config.yaml
num_hidden_layers: 12
hidden_size: 160
positions: "rope"
rope_fraction: 1.0
init_std_qkv: 0.0383
learning_rate: 0.00624
lr_head: 0.00745
max_grad_norm: 1.0
doc_mask: false
MLP neurons of a small language model. Each row is named by its layer, matrix (gate and up: input weights) and neuron, and shows model dimensions 32-159. Each number is 128 + 24 x the weight over its row's rms, rounded and kept within 0 to 255. Numbers have three digits each. A neuron's up and down rows have the sign that makes its largest values positive.
A block is one neuron, or neurons of one layer that tend to fire together. Before each block is what it responds to, as a language model described it from the Wikipedia text at the highest values.

Leading or second digits of multi-digit numbers, mostly years in prose and tables such as the 1 of 1891 or the 9 of 1972, plus list, rank and coordinate numbers.
L9.gate63:091149125147117119099138136072108145145142148134111131123098086136157112103113118127138107130133108143115160142156107149141139100123149121187144130143097162096187126142111123103107164124097109112115139105134136126103133124128150166130134134164100117135165155139101107112111138104122177115156133142100125085153111123094188098100173165128143095149106107146152135138128105144148153090127
L9.up63:148105122109160074143162066149130179111148122143113149149118126104142108139144122123081131140102131117102152118114102135130184142130141144110107126118121123147160094115107135147123102153125158119170174156145057105130097126098139163102178106109099109150118123148158087101145134109162114117176116122111115094124094149123157118132143110143164127112110117103123077105145139119151149167136
L9.gate77:118139112124154106118133125150125138091088138108120104136152142119128151116106100124111066145113110108139114102119144148132174116138120130186163124098152121111116092140140119114098152090129104114167139128145191132133136088130115155142162113122086140172123126113159099113119147118132141122056111121122135106142123133165202118141101115154142101153053128137116096141096157149153140140118
L9.up77:153139127140131070141112139151127132120117086121140128114095185137119159090129133111134106137102128090104157143140121136162094119151148153110140108130111133145132114158078164147141174140116100128145218128132128136141156100162093137098150123135088136121133113098071154121127132136101104123076160142151097169122119144060138138104090117129151094105153134109126146140128107133089144163150
L9.gate239:114115172141148137117111130136095104100128152151105125126116118122149102110124157123119108111163055155132138089110102142153128084115141109143138108106103109170146141176112132125098133106122109119135212149172149118140144118117173163149145108138166164130124148093130091156145155129151112135159097118146108116129136134141189113145147146128122122118078110135077106141117138127163129159116
L9.up239:098140120121153124107115145154140146108109124141161117110120101151134127148167127139122121148156110130123123116182122103166152143120134149122129176120113131099162116139091128115134173122142120134162124086114087105136113139139120159073154131133095128125092190172040140133158097125123147138137143100154118108108142158110155139149132176093082123131174126109142147105094107138112102137134
L9.gate249:106164163159147134126135140138121131114123167142141136122098088148127131110089121138104121119118093073107125158149132166099110116117138137137125137156098101126164164102115141140153159105118094095091132086090137107143104119164121171144172134117155071149129123134119112119122123111155104172120156170154121119114117098143164132108151157138165138149167117142134104119174122094129118130121
L9.up249:142137149105099151194144104152120141112137121142177135126129116180162133162119123104109110107156083097125101084140116132092140110140171079078168103164128140127148158121125123116145149112115120122143117158147074143137166100128148172131133125142143117119141121182106146086098124146134095156070125139085147129124147099093128086120108145148137148094113159098096122092111137148156120149152
L9.gate322:120186126128102130142120227139138125160110139105147067098154116097112107116162163130159133116105091127151119117120134137129127149110125152121119157114096098130106107136113122112125166133084162143133186090124102120135142132103134104125114139148120104101137090156128125112155125112176133138115069135161134159116103111095185134135157129136154143097109095104170155142116135155083111168143
L9.up322:110164108134106121095109105135171151110108162123159109144138097128163133140159076072127143172106125096149126116112135140099144148127085122163147131141134181147126115126154078133137131121144112154153179131153164134132142128162191122060158134115153114139126119131161142114135120143125129147131126173111168130112118116117133147115120134121107119117115140134137134184080193145107155109122
L9.gate435:146088126113144109125119128110120155147115120086131132123171115169144099090136139088155099134161081086105151130139131095127130145131134130156172155134151146109112128160113137085119112082128119155097100140141167124129144133136138158139103127099105113125129154155094130123147131114132129152101147108164126093160126122103143144091120140168122119130148128149143151153126093154108103163166
L9.up435:119121113136103132137151079146122107127151135131130094145161134082112090144121139120148132104134106126111152141128096102107120134097148138128095107124139102173151152113143160117091140179118156170115139164134162139123115127159171157124101184115141166183117110099119138140109112134110110102152154144164123153100106131083126077149117171109144138141124129106113161099104142151131118103134
L9.gate520:129155121127145111124155086125128133174085148154100115116167117121138102067134187145140102120128092107146154083147081155108137115178089137139127129139113133128149101175103124108111112134120132131103158121120144149147126166083151111152170131112143090153104093125096082112131111117159128129135171110115124086150104114102149138170132140159156123110125153160146117149116132120117136153097
L9.up520:131117144147155146122157147123155155108150133114148125079149104158148128117097124134107147119093095118119097088144161120156142113131171165127166120143101144177168125113131131109114117154109111089156129079120146114145107145153171078134134098169146094082140084116120102148117110138117117120081123109116130127153078176099137130125099125146139112118089116138137136148119115109143116149114
L9.gate596:129144117089128168123140130123144153100117089104082118114128138077115134163135152081135113124123138128078101122128118146149150119130140109134131182152074149144075123109105149148088103117118167092176129136114134153119135120125147083134138144149172108100117128121125117125122147093159105141090134110163130144153117187136149174104111108125152141091122149157115141154100165104093158129179
L9.up596:097122095148149090122130127154101113132127162126127117119143127125161134137129115100116114117148113114184080112130140122163098127167130133125101120140155095158107118140097134150130137153142134140101129079129126108151108129158128122113194136151139158140173193104146154117140124143185121100154113124113087113138147113076107112147123161144154132098138099143114149117133141124135118147138

Opening parentheses, quotes or slashes right after a multiword name or title, usually opening a year or abbreviation, as in Records (1993), League (PFL).
L4.gate88:151136171097088125116104114105134154137080104139156112110111083128176158150140113166128140145103147085141139151147117163124154105162140133121128145129105142162159125121136106071132131127084180121118131099111080124101097151140102163111139128156076155149077114102124178172117165085161141101104173136123124117102160165122135125131104109150137142129129098127161168157084137145151106119126
L4.up88:143146097059134125167113115132183146137103124125104100145157136160124127119162059119122156123115132151111139107074119164089118138139155109110137102177101130118080108096120128120164167144121141101143130116136133111067094128140126123168144129092137116150104096128092114115147115138128112112136141087100138109139138112124168119118111103116109172116135085100129123155107200140130118134157

Last digit of a multi-digit number, mostly years like 2023 in "the 2023 draft" or tables, also counts and percentages; rarely word-final pieces like -west.
L5.gate52:122152134115137146085109106122147101079110161114144136149147104093127118119153158151118136109102106130098196107129103132099094101138187126115133172138120124137118143153187147128142163081140121146138111154109116144146125114128165206133133139123115081107112171098100157129134172135106165142117121136137133144152141151147152136092148136117150167156157157157158102144169142136113141110141
L5.up52:142075139087133160152123086152107130141137129086115096101140130114158148143131147093124107133159146085158151141114171117115107157133127097128165169148106133108104137128137182155149116142140153132136177138120172135128118107091131124131166113156142158138093094173105144119127111132134145099137153066095167136099082108145118152153181152098139136092106135121130132116110079153105123094137
L5.gate64:139166160117122081131125121188110090168086195104153146127128120111162123134155145118125113120122140151134126110111132125102105117088127103139109132142132110131127133163115141099128179097132124137158119150139126126162104136103168159108094123167082133116110146181080105160127110101102129112151102133148120108082097112130117145137132144126154174166155143133119098133158120106118144119104
L5.up64:129153123139161125144111099138131103158103139128201112120163147135100112100121125124124115110136163167170124150102141159119152149104084108127158075155129101096119180144107145150115141123139117100135116136098136107179138150136077162148130085117126078156137121150151127145151088145108098138091136146117147145100146128136141162140168180145126164112150130111113128094135150148159141142156
L5.gate119:112128150088145149134119085132135134096111138102150119104089141153139157144103157111098129116104130119149113158120176130078152156147136131124125109057108130129112151133148131087137146127105093142163135143145125121135160147125149159141138154137125108146154109123127132197125130131108107137116124148131094142165115134098140112117151160076144195130160123127150116164131105101106147133107
L5.up119:109128106113128138115145094127133121181111113119155083170153117152146151111133131122134127089199109151143138137114113119145134135112095118169111156133130135102094124154121142112150161106144102126132055138110107151127113085168139133141144086139078119126152111132161111093112128155130134152132093117095151144163167164150112117120125126171133113152132136120106141088181173118126111126126
L5.gate208:138122153079158173150125121167156130134128115161162166132112131115116122165155150116136127146111134136160110132131135100092142136113112134116067120137112092095096158149132125147105130088155129119148127156145167136171102165131151144114139099130139158127127132110135132131079128071138144124094174151130135157124121106078173103135144165127141156124127105140100170206133104089144148115110
L5.up208:129137109164119164099150110096114139127120125136114148127087174154152142131159140062118150110128184117129173131108150129104139129136099128147177138113082082118149075137088127106127141125124114136170113126152163141116124124112155098105161123156154113152129129062075116098150108135109142165114111136097164159133138152148168157127149123089131129120155161150117147145139132132150103100122
L5.gate354:139100148105123087069097114132167104142162145102132101105122098133151109115118145117146121150137131164101176162095209125126115143145089117155086119107122097093111137135125146108116147118149119141087128139168099171118104138138155135151140147154111120152098142140125117160136133132081155114121160066141171136125161147149140143119157110119157160153147127134122109118115079109118120104137
L5.up354:142133105104124087097090116109107138165127143084146095123152112137086151150137113121116081144145151124118214106122140151127123148088104170173087133139089107133109083163123128171139157143133119115153114109095128162095113141118152110137127126108101129176130141143200152113145132139125162170120132111141134159148133124149125097137114121108139147112147101119109151124106130107140167102083
L5.gate375:148148127102137126115143109137153106158153143080165154101142156120116122145056165155116110097117143141147111105165139138119141127081128137115101137115119094130169111162153154096131136152108126154167118137201137125165148135161118131124141092102067122163104136143121161133130163107117151160127143145138162152091146133119103156148175099137130155111181111141136110118150136136136132111139
L5.up375:109124100096142140127122125151109109133110113119124112176106137147172156104107125142140129114140142120135107091090124091131166161144092141141105151134170113146123084138108144155166183127110106116174123107102148138124128084162100123121132156131099096134063117160142130185117113078102179110113135133115095155101089138133106144167145141135157155137156173150118151146163132135147095082077
L5.gate556:140124142101136076129142127095126124164142151106131102101131160129198161124129117108110146142111127144120127112123157120123156120124155114158155134140101086090182138138127107146119118099127117116110128095100130121169118115127117124118068102100149132100114135135126136140111109125138159105174118147133064124116114112094082085159127156087142148159110147109102139125148106106089089078127
L5.up556:094143144116160125166149150137132123115122156106143078141115105137176119122151141124102118108110122103096116124116141161140126107156132166151141124154139144106112147099133189130132120101138106146118122145121105151149097110145127081150097135104090114134172125124136098150122087118111163119144108153096117124152127099122117118135149118131121128102151154133119145128134110113123081115105
L5.gate619:122157104135102128120124147109101081117128122116095102130153139135127118131123151139099148099154145167152163089105078135118108134109104137085149162133106113144164110142145080129154102106119160124117143100116174129140094132116105117184164086128114115133107124101102112147124130099138156134097116116167127168123140107124121090102144102152182141141122123137143141104196156127159151109140
L5.up619:097115134129143135108135107110104156144144159122150097142105146118133152097126165125142112113152135132132137110096109121145111146105123124105151154121162132105123164061116128118084149113158082112148124168103125138195083163127138085146129111116126121098110124194154133133119091146159097149152110146120100138112130159169143150123157156113191114142152111118175166156112101103068099139096

Opening parenthesis right after a name or title in list entries, before a date or note, as in "No Sweat (1973)" or "(born 1966)".
L9.gate32:142132130100168163106096123140135127130151138129147096141162112148152141120161145114096118125149131143121147141150133181106111120104154157106173094080189123113079143116171150127128107157141135090141145117100131131098112118117115169112084126120101148164105075162115096122169113144115142097126135117100168165108141100125143112176129124107101108135165099129136117151060128092100134139124
L9.up32:082133135099121096168166133120122158119124133118123134122121118126139112165150110128133149134127082115133133122112124154146149147117125124133137155170118123144135134169094083100170085164119146130130135161175103209115112143170165147112115149135162136130117131070125163155118139152109135158136159122083090149119140115156159122101097116164123150108104103130128132154124125158140154139120
L9.gate80:098138124104131162135117160137099121102130155133162185098132129167138143123101196145100142123106150114134164126135114139114142091143159157141073171123105116151102107119117131098128124157115164119084137147151128128146130186152105104102085138158124134080100175139105131141097139139167132131081157119104090152120134112148124119162103119114113102091137113130121165156134157115141161129150
L9.up80:099119123101161128126126113166097137111142143145109147167128161154136149108087093124122133105117135113111162146134089121122153135102152122108148151119129203089118116144122107144104103135071137119102085149177102137116191153144121161082088137080096146113103135149147129137153138121091096093156097150116122158101137095129127140101143128168097110131145096124097122102150118104136079135151
L9.gate91:133139155118092099119123119142154154152109129130106090193090111113160124079130177139147177126146065140130110069108144152111135153126112146146185118155144145134143158128116098108149131137112131110122113148137119172165136170140162119161120119110116103136136099108115115125157168124108194135143122148129147142074132109163126124160141123139109117150169118102121110155098126120138137108072
L9.up91:155130120134110107100092144166138168103148126146160146126150119118131155124153137143149144153070138155089084127103109147106121129143105178120105111111137136063126121087168132083131125177136132115115158127125129120127101119112136080118125157152108161148099081143160117133111119100151144107155142141109125110111104110133148108147121129135131156145116175091144132118123116147055123144158
L9.gate148:165109117127143139152118093135154172139078094133154078173145101101135158136123124128145102132098155166129104106148107160127136114098136150120166123118132154126124130148148111132121114120129165094088101120116118107109148128121151177128140109123122161119165073127140109083151123117129146124064140140091144122157145118130137120118144161160110130153135088157145179143152179147131133149086
L9.up148:071169170154151121124136140090114139165135093121148112161162156123159107090127156070158175128112116119117149104077146136113132143099128105132130088145115141138091129098121092191117091116162142105116120109169139179085135108121128091136148144151162112129137127102114099140131110142129101088130126133148134158135150145161139105143129137094141106105158126146134152104139157124105136126120
L9.gate393:146125117128186119141106136147106107139119138135140132170112095141137119155164159138138167154133124091122056133129107155139159126103131132134120116133144138084114096161117059107130109134140110133128111142106123137132138171148146148163123177126117157143121148102120116125147127136136151113134156142151065113097135139114142148155132153128112100122125107112162151154154116134121123141128
L9.up393:126134143116135102107164124132115132085127101099091124121165138061110162156137126135081135147159120150141142135119121139110094113137124135135126103146105141153136164155128135118099121096128126112101130107131185164075120081127127145103181126147142114133145110119067107152147078105117148116115110139117149198136146107113128058155149156164111111091140084161119112118164137138124147150123
L9.gate454:074096147103156150149108175105109128111116133127119108148157094150125090115119133107133135140061108115145151129150108150114109142113134144143130120125093112092160149160153091179119124093102104106120156114136146116120103171161176130103156142174105111155143145075108115083121127126144139126116139145119125095096154134119169100178146153104086155110138091089124087102099148105085154126115
L9.up454:153087098115136126141152105137135105132097097137148145113134147133100115112124133133123174124117125097142162116173103121134131147108107151124111136142127120180117167109138169159201142141104138113116133130102153122142074157141127162143089121084130125107153142129145116069076165100125154130081141103123140141175140165138148152129136140151136167146167163156088112147126115124073079171126
L9.gate474:151119159113134099112123153103128177145104101163139151143121158120121162162116133120146171099123132167170153152144144161128143158113195113114120122106121117089119129178090128119163146123133169100150153106125071105146138178142108102107112149152128113120167115156121100095093129139095130158127116085131128156130167169151137094100149103096123122109159150110134116127157141112098120129166
L9.up474:133078152116151105161092153136163165113112107107105121127097151141155137154145101088122123139149107092109135119129054083159124156129124155117124075159126140106148162144163088135124162138099108118099166152148124098134110192153130115170109162119132141113144127141160093121136102127107141100129147140137091126118151101142133149138152131109117144114111161098155123153129179166105174130105
L9.gate479:076149124125146143098089117134154118128129087071124136127155106104144167112158161146075125147130113140110089102123094152120161115109103142120124105138108140112136130124100107106123120136119104112141130074105119155119130094120140092121113112075137090129080103105113123133149167125164116138097118149141124142120113118161131138100104136177095150134122084125116101149115131152073093122186
L9.up479:091158127132102175107161151143142109112113168122127150107141127127144122139151132109118146158142111128084139136102110130142133102137112093091102103139097140113150171119119150170184140120084111123100147124097109160116102106105133130103077154121120116112125158121135115162129153118139152115152120125134083121141120117130122103157158156134048129093117091139118127102130127177043116135107

The token W (sometimes w) starting a name or word, as in Worsley, Wolves or W for wins in tables, and 0 after 2 in years like 2024.
L4.gate457:135094124144128162090085064082135100142145120124165124085136114133107141107153118141124101124113058160092169113151105179141121127141140167082122151114127098118122109124118151116092153132061099145115109135093135140123159106091132149114113112097122184127120142170143143149132125123119161108119136142121130174130097129122139120125142120144121137121131174127136113131090096133133131093148
L4.up457:147106114151143131120105094090132093129148128127117128111070131136129135128129112092103109125124151168075116117202109143106165151120115128133125102127069135119122134096084108084106155121086112139179156111138092105121151120106128086085121113103131123128105115109137192173096135116138123141136146155153137118153128128156156091122195124116115151141095134127129139125085122116169120140154

Final digit of four-digit years in dates, tables and citations, e.g. the 7 in 1957, 1 in 2011, 8 in 2018; also digit-group dots.
L4.gate636:094124130110127141119116105102114152139131146088141174148135132112123150126130174127115089116131135115177097168123119082139145151128105161157103131123088154127163112126103082122130162113162118122123121142117143058147180120184145162119138114156133140136116131150152146142148099142109089106126099167109143168124128144120093142096157158091131119114147113132087116141153150111146158143174
L4.up636:137103162114155108129136103183099114118153161120097173115125110130141109168100133158153121139133110122132095162110152144089118095120080083149131140142147138146154116080106147147098157108129149121136135136140124131154079113152121142104092156145141134141128152168118129175115111123122152083114137165140128106103122148138131122156184107109102058129106153151084150121174109091149112147103

Final digit of a year or number ending a wiki table cell before a pipe, such as 201'5', 197'2', 198'7', 1978–7'9'.
L9.gate2:118145136106134079137106118127079123115143168142122115144160161052165133139107152068073153139095156127086113141112132115146169124129095168144152098115125105173181121102138128111137150115134122134143147106131115106131112108094074106125093135102103163105105114127099144119125132154142143120151099142160109133138131155128159126096145151131163135122131115140150117164108152153101131153141
L9.up2:109107158118117182106106136109145127116089149132115121092151121136086107136114159093121112131152103106118160128111113118087102094152143147121124101148140163105165116110085106161141116154122172145133110058152135136164109077112113116110148166126094150172133120128093110140139132163125183141159122162125131160128169154139131123105153134127172107111141186142105086155164102155085121129132
L9.gate113:091139122150120149105141090062085115171088099076120117116152125100126129166114134124155122137144118129138119116104103104103075127141123117142080124112106153160115151192115170089075159110115154117160124130141121133145150150122121136177126158104112137145132109053135114118116137126102164112115117110100137093111127165162127105161122137128142088110119112160116066130102105103147139138125
L9.up113:139093116146103133116154100084129099150151142135111107172121126140100161146141149095126112092099103147103151147104121101132138128143131156192134104177170120148177141158138163121097147093140137135132113131130139139123145126081127179157140154097092110128144145168181135116110100124142133130179113118096105106109144173145115088073142118088148126124143149131106093132134141098129139117131
L9.gate130:127151163095157130154139132141137181154144100113127107141116122147121153122126122126082121132143138125133126104146163165128130127104172146173155141119160113132094160102117157168150127105149140167153141178159113106140173154107131107176163146115099145131130097120154130116142143090112130107112172203122145099136156119118173166148133134118125149107129109104141176149102163120109110139128
L9.up130:164079158107116145145123138169162145141099148130131122148124144133107165096151148122082127137091105164116106105150134104121179120106130137158162109108124136108118126108136122161165120096144142127130104176113097136150185125074148091116123169109112114126130171179140115102111094101145130108158143123134116124103129136150152111094170124137176129141088113146156125131148129133141129131124
L9.gate211:136134139136134125128117087100151102080167140097146143144137150131129154153131159125134160177158102138121087167111094123141116116160129101115155172166123128124106129145144155156114116062134123122129134108127149135129143120082118126157107156107121173133103137107163129133130172149106130121112156112174107149137163152114086089096146100134119156149103148117164133138182086145078192098173
L9.up211:144127142117095121135104094151164113122139119140145158088115164126158143109105134122089120146128157160129115122146131080128114116168159127097135124143137139105126128096171163117103092093087133092110092139119129092129081127116138129146102167192127122099129149089127123150103088146092139132164130131148116099098134145095115160128151128130146105169116134131161080112116087140114142176137
L9.gate293:152130124128109121126133151137147094137146092156147141082172140129127134134153157081120150124134120131105114100123103140138094141116189122150145161175149145152153116148162138123105109149107172165143148107155154153140110076121141129123156133170150156118102112131090144129090140123136154117146095170175177120150120119100102175132151141094105100120140154148153158137095140107112199146141
L9.up293:098072125147099131121171126100114133151164127162122098154205146118118101124133127133119115113119095173109148108166150146096098149139113113167122167093141127127142114118147151139125167114124098186140124147169134124093113081146167162091139125180140136098123134136120112116133118135131104115143090159155157123115149132138151123116135119144119094102121165114133113139132099159087122134144
L9.gate320:138141119120101148086091112142074125153123170135130130140154106087145104166131166094112098134155120150137150072104076126125077103151118104094090114163158106142112165101090138133121128123116133133156159148093113154079113132092144139166161134124101131119131117091104175119116124120148156132096133141141121075177140154111106119129138116138174160153148139163112120141094153127114103147147
L9.up320:156134095121147163143065092139127109108130124134113110141140124102124126095083130116112057098175163145117144123152131152142108142125127138154151146149102136140159098098116170153075140100130129105166087129158124150164125110131158096135175108149163095109162110101138138157127141151111132136135126133072131146156158180142123095104122113084120165140091112099148145126120124112137122152112
L9.gate396:111127144119108123140113097134130143087153118154127140074143132143101135137120144110150087091172050104170138134121117145137111173109155112108097104138105131092141123133162104131153034117118135127135111168151154147126102149138120143106100087133114101131167126150138190097162138139099123137110145141156160143151142124104117156090168162128162137118119137139132127127107126136162156103110
L9.up396:133152176145160126130147144175133128147173138133064115096154129120100152120146124134121127127117085124089119124099160122140096150160106130166096084134145100118174117158125089135129136105090099165129142139144118136150136090124103108146129061128118095127076161131112143109123126116120174115122132177075123118148088128147135118072129154122146146163118109120122137089135108148122112076104
L9.gate461:136157146125100170094074132099135089112152147125123117106107149114091149117116106138117142100111123144106125107125127124142103130094153094079139150138131141098157104188155117135137129155110133133140109163101082120138134088148100199154094126126092148126159165076181138117111124129100091102108111135161135151098125146106129103152152135145130055140096073129139117151123120158141117134126
L9.up461:118097102142099135157120097163129104097144084126118086091080114150140164112174147152118105123114134107127145106182136112107098110131123100106156080098150097090149155174136157149129138146107130121124129124133144113140168128109167144177121101116136157117146158127122170141139124126117123090117136142127128154056116125145126115110133111131140094133136130131150118170061131136147118113139

Opening parentheses right after a name or noun phrase, adding a year, abbreviation, role or note: New Blood (1972), Torres (from Sassari).
L5.gate10:105133132131137139122088130113124145141098119121142134111170164122129138107125152095117154125105089174142180135120118129108179117150163183120105102127110106126125138167131144095152128148127136107144131115157164103133113113110160127166137148131097112107136150172095130138168135144130146092125109142118102129140099096110136106133151152098087142135107094100125154163165103131052094091166
L5.up10:134094110095107135128166071142134172101087168170115175143132137114149151140131110161134126126140117111125121102132107113104154156120116161121118135111103130089172112148126110130167119110121101156124159111101182167152117117101138111124160148165136173115127139137142110121161120110125113140145107108110124157152095089081147150114154129137158112177102143095085122133095136165100121108142
L5.gate60:135141115142151089107139142090170130155091136140089140107129131090138104113126143091121108101102141150152110080128136160177112126104090171165131113128131125166147068173127132109141173134142150150109140116132138093091103150134113124165158134120142095164089149142102105099147160115132161134142142137140127133164141087098133144155104150144141115107134129111099121132149159078113142119143
L5.up60:137126132153095121147146140115125132136109096138119095120131109114126202109110108113181172131144160150134152101123117143179124094106152049111117079132114101128144172108152123115157113155126143141077134131141105176119118143139155118141133111129140129181126162118129100111127135146120158135150109130101107118076130076180136113146113119110105116128086101130111116086101105104120114112106
L5.gate218:149106129112141121131097110146114140117091171125154138143113148130147098144128182143139161115092127141114103124152118101105153126124117186175109124091112132122112138120153097086124155191197135086110114139141118145150122155118077144138141124118127148125146106138156190184147148145129150140106157144132109146145147118149114111127126102122133163107112110143131134122091158115167100109111
L5.up218:158143087118137143108115106121137134122169103120122139123154140096123129135156140128103147118170143166154125134137105143103142167141145159119110101139133134130116132094102077122090164138143150113093111156153151134116090164132111106121131175119133137153133097152101107143142161064135178125164146112160150117118154159107105120147115099157125165082096139154137154114113113082179122087156
L5.gate328:119124103085131132159074143126146115109100125086131164118106144097154142144157134103124124126134135146160129109149121164131154156131138144102123127135124094148097091135136160114155167137115141107089119083127134143110105166128113136118193124112078121157116097139126153151172103140147171140180134146139112137107155089107142143102126136116125153124128103149101131123102170142104110149129
L5.up328:128115127095116160146077147123137104101069132135146131163130089154086128137105127104184153134088168140126144096115110114115099150120143131146131132125115092165158116134106086135151147125095147117144091128112120158105142129155139098128147137189143131132109144136157139171125150123063157101144123150105102114134103151099155119117110181131104142143155096105129130100106145134152138146143
L5.gate406:087109123088149149129140150129146128146126134118155113159189121124101114137192135133105144160138122080136120125155113164115102152136123142171116110120089089102149068162126089112159173126158109153134146126157146133104099159098135122160107136111134122142147119110172123118156125114160185128143107088124134089115156112128121103120134085179131156123093122138114147134132133119141112134137
L5.up406:182141151093136101090153139129128085171147178119126143137188147146097149090095134101124149095124107127097109093162105149125127133100140196086134055131112122127115110128118121179147098095127108118104165120109101137141130116140142142132101091131139105134136136126130121134123143125130136093133180106143111117131162136136152143135131145194139150081156133130107166145111114108102149136136
L5.gate501:128144126129104136106136126151105131125134118122115105134150141120171122116151133132108090103183174120121175094160154156154092123068151159130155131124110128133131128079132170144176163110107144114138130137126137105102113152129109120120140115142097144190107168139121116114165112115093174096111167125146145085131079130163150093121137101152135125097141116137101125153160156142130137139120
L5.up501:086136211108139152092142154164110170083100103135091144167057166118149147122098158102127142101121093123137133091111097122148122152121144126081142128149104138129146098111184112156141087141154156156132117115149141105119121118104126124107120172139133137133152114123160146126112120105109121116121140078119157128143131133131098085129142107079138084116119129110110124139117100141158148142142
L5.gate582:122159147112122103154124136157148116099101119145151112114146130116154108126152149150148131155115145101178097125133151146060133176151124123123133095140148121142195089108164118097121091168083138133148155138135118150108141115088123147148161138123136136162109157132114160147141138105124138113105149131151139094130098149130114098149151160125107137118125144148118138128121089094141097122106
L5.up582:121104114141161161148124160122079162120128145134130143134090127116173112120108148120109136110165200088092117117122119129107118136124133105115111126129138117089118140104106136163130149099108159121108175141115167150164083090096134140134158137084097129118114114098127121106149104097174140128111128155113133113096116111167146138147145092133124121114106080124139084141101108156107126149112
L5.gate598:146117131118163127147104181128123145140122161109127119102123095137123145135143147161143148138119170113128152144088122117123137097120173170108137161126107142151101142147152094108139144144099138154128091129154124145128111149111172115150092136118157156129129153153125141156125169144132128120088168114153104111131121116092163144165144176128093193109153116116125155137133120139163078090117
L5.up598:159116134120147124176106147138095159113110114115099129133104146101149177118128157105123117122163100132141134120118159155108157146096143139108125121185132144161082118093086091114122123123141168112182161098127125172162140088120127126118133129115141141115106108141114095148122157165132145092104103145127141150152113130102147101158110125095151058108166144140105159113098143121137162092115

Capital V or W split off as the first piece of a proper name (Véliz, Vannutelli, Wagner), and leading digits of years, especially after dashes (1761–1776, 2016–17).
L5.gate68:146155126144132124108110099100117113099105128112108178120076109111106163106103155113077093161156125127130134141123128080106094142121139168118088141146113133124119098114173136124153134110075118169142167135137079107131141094153125152130114153085123164153143129164135124158136123116109131128124156111136111135147132105080181163126140128116137118084129114143126205125171091134110134165133
L5.up68:136078154149083087104161133142088106114161106115107138096146105102159103120110112114143095147130112114133114124154108147121161128163128080109170099138166149125177091106100172123100146131089133113102148105132121125099144118140151193153147175108128128102098125107108076166144133110105106073126115150156111130117166165138120120128125141120141113122144148110098129123066134146130145092133
L5.gate80:114111092123159143122156134127104101170119111123126168115138142093111172118126125121172115161100151091164117147185119135161110122120123156162126162115103149099094109091126126130134170137103104096164178119137105173101146144138136141120145071108101155150072153128104136080144169149095148138089158096140116147121133089122196102169125123138119147123128128156134122141129159137105145163162
L5.up80:142083121124109117116121105119147128127118130127137130124137138143124152165107112137129128161093147121096126113173124114117088126116119132107134097123095102151138093100131143167108133083117138126160146110135151180140109094120164210131148102145125149109106120104124161130171117085120126147126137062105164117142087168137154092153111133110120108094125131073061107143125133153143102121150
L5.gate302:141150138115108140111110126106124118133105136107120173099128075120133129118102129149073093130149075114139146123154154130135137174132098129146143102160129088188131149142165122100138139120098129152107138131131120099103122129122144179125179176108143112184120088159122081190139083146143136129086120108129138165166118160093110138152156126162135161144087092121123125156139153145141105154109
L5.up302:108145129128142150124110140098079134127105174106168179168144112112136160161123128126127097133141082099153128134128155132112175088119160167127143134095149160169130157142146095108171163127119161186122094125125120158142142141123144145101116118159147128158067115144142124124113124117131154165161147073109119118130119119108101133122114101104109104128124079119118149124174099117121103140165
L5.gate304:101107126124133097116124141164199111136141103119144133099127111095137121151195114091120148145114124103152146143130118145097142140130101095163162142153154121174168115163135133105150130078137114181089163144142143138122149151129147122128149174121104093147160095149131102136141139122140132129122129138142122170119154116144161111090138116140157117115126059150159145146151116143141132138129
L5.up304:123135132139107091108149121205150121130148139104133159143116147105106132111146136101156142161114074120135130116116136146165113111147087120137124180158150113141177123151099144170097142138142143152104137126161102143158180139087129105141093115093109127141185138169119094116117083142126112125112096145121114136160138121129136083107144130104135127117140114120169111127157117122143152131106
L5.gate384:153181127132143137122171183114151124139120123084138162111139130127092094165140145106134115160157127123142159127132117124151146120100145181115115163115112128152111070120129117119092119130141152141104160158156114121118146134110180152119175115118174113113136126138101110105161128144148148154105145096127126148174149139136132161123087143148150129140139117142164162161155110134107153142094
L5.up384:134138100099125139115151119166124110150131127197081156132134125152112095111136158170099096175152128140118143143134139105113107115107101131141146125103139092161150147140169134096077129110105167154174140173145105106105144147142135171092129173145098140102084088113088122169088129111135106089102113142133129110137158113148146131154134122134115152130138134144145174136148134165140134113092
L5.gate422:122165114130156119064136128103116110153147094169123153130148142111127115105148116120127108123089127124141152152129129112155157177114104083164111147175175100115110112122133108092125140107132111151138108126044101134133135142123147149106123152135132131154110184117108139143130088121086164139128176134157131141148119167145126129111111113128121126084178148102122141145160138111088167182175
L5.up422:152145070155173096150111137119105094106149124135097133125136137146105152118146105174110136095133133099127072097124081117152095142134144118164097104169120146179136130089135129144124110112102136110182143103130132132117123121111095147143147137160084180116170134144135166129114121111126127115150105091106120114138137113165167099118146121129112102123143120141112131065166133116109152121123
L5.gate440:134139138137145148121115126151095145121112125133153160145095092084125146145162188100154102163099097103129121146142104105128110118103118111160193158132101161120132141166149135071108149121122118146118110143152097147084195148118131137142134117138167138128121143122178137163146124112152093097141131133145120173117101160132161151128135117131145122139142126113117150143101110111133084193146
L5.up440:121148152137127134104122133101104157091124126138104139139125173103124148134177156139113125141158106165096133158130143178111108118146105128141134141140121103154131134110135112105113124139100137127099079138144105139125178123080143123129128164076188127111140158107111124128088159106132128139137124126106180144128104098146147151126120162128130120143144077158158140127115162118167136114161
L5.gate563:127121133160147109092119136130171104137097175123170139121142086120138138110130170084101088149119166113097096085142132113114105131130105170138139123112138118185180099148152151101149112106118089153133106108122155105130125146099137171161134110078100164141130104163107116166119128125113136075114141112097097124134111129134163130148105114130105129165174101122156117111152130108122136134109
L5.up563:096139162147117120109135129148145142107100108145068187125165083135087140152164135086101114170116071111132154159133156129127165091106136111151116127165145157150154099125110153121106145134102126146104116121118120137111141168117142125143141131145156085140090142113166121162123123144132089129137128101134140116086138123103162168140144155116129122111103094116117090144115121115131116124196